MLP neurons of a small language model. Each row is named by its layer, matrix (up: input weights) and neuron, and shows model dimensions 96-223. Each number is 500 + 25 x the weight over its row's rms, rounded and kept within 0 to 999. Numbers have three digits each.
After each neuron's rows, "fires in" lists the words (lower case) most often at its 100 highest values on Wikipedia text that the model never trained on.

L3.up2277:512490508515485498528506486507497515521511445467496513513530513494457520505493478489494468491519508490480513502513500509512545494502505510468504507464528525482543478444546527533495502493477457547498473466508557483534548527469471487482508543490492503506502480515521532478506555458478500498500519473475491496482526484496512519487506509521538499480479508495525545455524517470497490453512
fires in: "to", "then", "later", "before"

L3.up2221:486552470537485506500486516544481506494499529502466526510487470528516486469493544478529526520514473507479521474476506483487515481503465479509503500533500486504506497514524528528504478479465497495572507453481493468478493508484513520510516486541485510484493509505497493493521466481475473488475517533447487450525494479514532482500504526463481502506490542471519478482500527523505487489513
fires in: "number", "with", "by", "name", "one", "to"

L3.up1260:485476498447521541462523462530518505516543450510491496533519507499479520529507511500515533474505511500488475491505520471486542498456513526507501518476535485503508532513462540494533505506476472512484536526537526475519513498516513483481495477457551502507494512489497517463484504467497469493458519502491519480499502505574473502488500488558524458522505555470520510520514512468492481487498
fires in: "that", "for", "often", "usually", "until", "to"

L3.up1631:483506456483487540475521535522527470504501481517482482534499527506525508506500485447505499528488533522482479479528510541528561526493467497510528509518537491476508497520478528493541491506524487506520503515471533497512474522456488509505515474495521474479508478527523492468491500522531529490500507498516496454502526498488494503489504530511499501488498506496496498475506491512510515504482
fires in: "and", "to", "is", "was", "eventually"

L3.up1506:497505483534549562516484495496458476432504460468501531514539548503505518471504501486504471508501477485443501455517489515486512532481507470507502465475508506526439541536468430477464528486484508473534505494489504527462473555462494460471521489511527510475520505478541475511496518515467552509481492509451495491501469541484488487462541514477512515492508524538479483486486507477512540496545
fires in: "of", "to", "for", "in", "by"

L3.up1194:497484508490520467456513482536480533488529452512533482485540503524526543499521512503512499441474494542516516493491503532525513524499533454522507471462504547495497499522501478498453494499560464514540504531478505488469493563518479489495489492525484506482531491514495439486512478511524528521502480513480475483514423506488530530488472534503508517511508496476499488488500459494488501506515
fires in: "since", "until", "at", "in", "during", "for"

L3.up957:510510486537485539510441471494546484520508515569548529492563502506504478501473515457467510457505519511489468557481507514487555469481466494491452518507530507467510497478466538504492531507506517567542486510506511491537498461520455440522478470468486497501466466494518527482440525509482547460516462516482503493478519508519495541516489459559510539521512491456467507486456477516530472537498
fires in: "which", "where", "and", "who", "that"

L3.up1629:528421526499485523485547513498521486508485485488480510477542481522467503534519528473467492498526458508530547485526526499513429503461518485494506496486510492553482474492459513525484490471525478464494492471489565516477487493466513529496499445523453527494486512481462495502506506481525520484525492527483450459522463477473454495486483507540503517460520481496521521462505535525472562493483
fires in: "by", "of", "to", "mausoleum"

L3.up1592:493484492505509509503467508489495479483502513535494566517490498485502525480491511458474488551517512497448488500515489543529490468499496501539508522520500473490526508527510513480458450522506490497461535552476485505499496508509498496486498520482491520509533460527530483492525543516511439475461506518502508488542500534483546516507525533499488474484485534516502498486446512539497521518496
fires in: "was", "is", "been"

L3.up131:526451482487513514491507486533529461514487507516497526506465450544469480529465472515515461477503506512459465498529506492551466482551480479475493491497492523512484452493515486502467566492512564505504448487517520493503512491487524493503444476523547536482548495478474476482509495511496459532495500451513470511424525487508503513503490467501515510494454476516484524543513487507482491505478
fires in: "her", "i", "not", "my", "to", "g"

L3.up873:457454527520444461478502483522552523481499500510536473497497493572521481507516516467429553476487538496526449472517515498488540475492508538497504543519554496485465494481479514492510552546503506531496513524466542505500523517496503525469469506524487447498490521517511498520510466460532511465450530488525496491476503495517516472458509512523535492502489519495569515455516512451513495489519
fires in: "that", "which", "it"

L3.up2335:498479514499531489514490479549470524507493502526503505517515474459504533475503462537507518476500520508519462527508461513517475519489515483467506501487476501453539476472501531489494560433511489524529553514510496445516476528533476478467489486538533503454485533492472477482486502471484498485541505515486502497476474523511482482516555525480517498530528473507488483477486499463457476465470
fires in: "of", "for", "on"

L3.up619:504413475498521474541478492484567515552496498504521502515501482558483467482495518536472482494533530529493515531488541556511527475525457522464510478484519507560515488500503491504488508499531525478487479478505524476544491566467481519466528485515445485516486525484483538492438498518504500543496505432491477500564498473510471489537539466525490466490487514496457501528490498484510487498439
fires in: "to", "and", "not"

L3.up439:477455510504525543486517500498512466550498495485538529497509500524541481487530525564522464508513490489512488492497507475492494508536475507471483508490515472557495486471509507506505500524497505526495497469473492504511511498521495520479509485445515486496487459516510474474516516475501552473531495491492539531506473492544467522532479523498545518500519493545513473521521515477506484489473
fires in: "which", "by", "while", "and", "against", "that"

L3.up2515:531488489457527525481518483503495531503553502508503551455537493495527489480491482450475543498475478529465491494497482498463519481510538525489497508466518484492504489459472473473505513520526553504547524510509487526546490466488496547531479490463475491495507524509485530449524505426491496523456474492526502459487460509558508515482478525513527509438475479494519501539490501514485492535507
fires in: "that", "which", "with"

L3.up2289:502435513481528531481515527513453544477498497495474519471504553504514499531504510521546468503479511519535472496474544474491446485504516490501494556478518513525469494454530541516502526472471507504496563491483472462486496461516499502509501493499519495494465548495487479538496479491512542461475525494499479461469476476545439497511485503482517492495506520512491482513517464486507529483485
fires in: "for", "to", "which", "that"

L3.up1669:497519559478534515495480454467517468488459517535509551508509568466482510491475495531489523493454529464435508498485493545475507515528497530496534480482516521512517516546508508481509486492471459500511492496523515503516442505509513437485539492468512497497474529527545510504516521496516485528501473502498550477506512526484515519523478550478510505528508491493500449518515522545533500511475
fires in: "and", "as", "in", "a", "was", "is"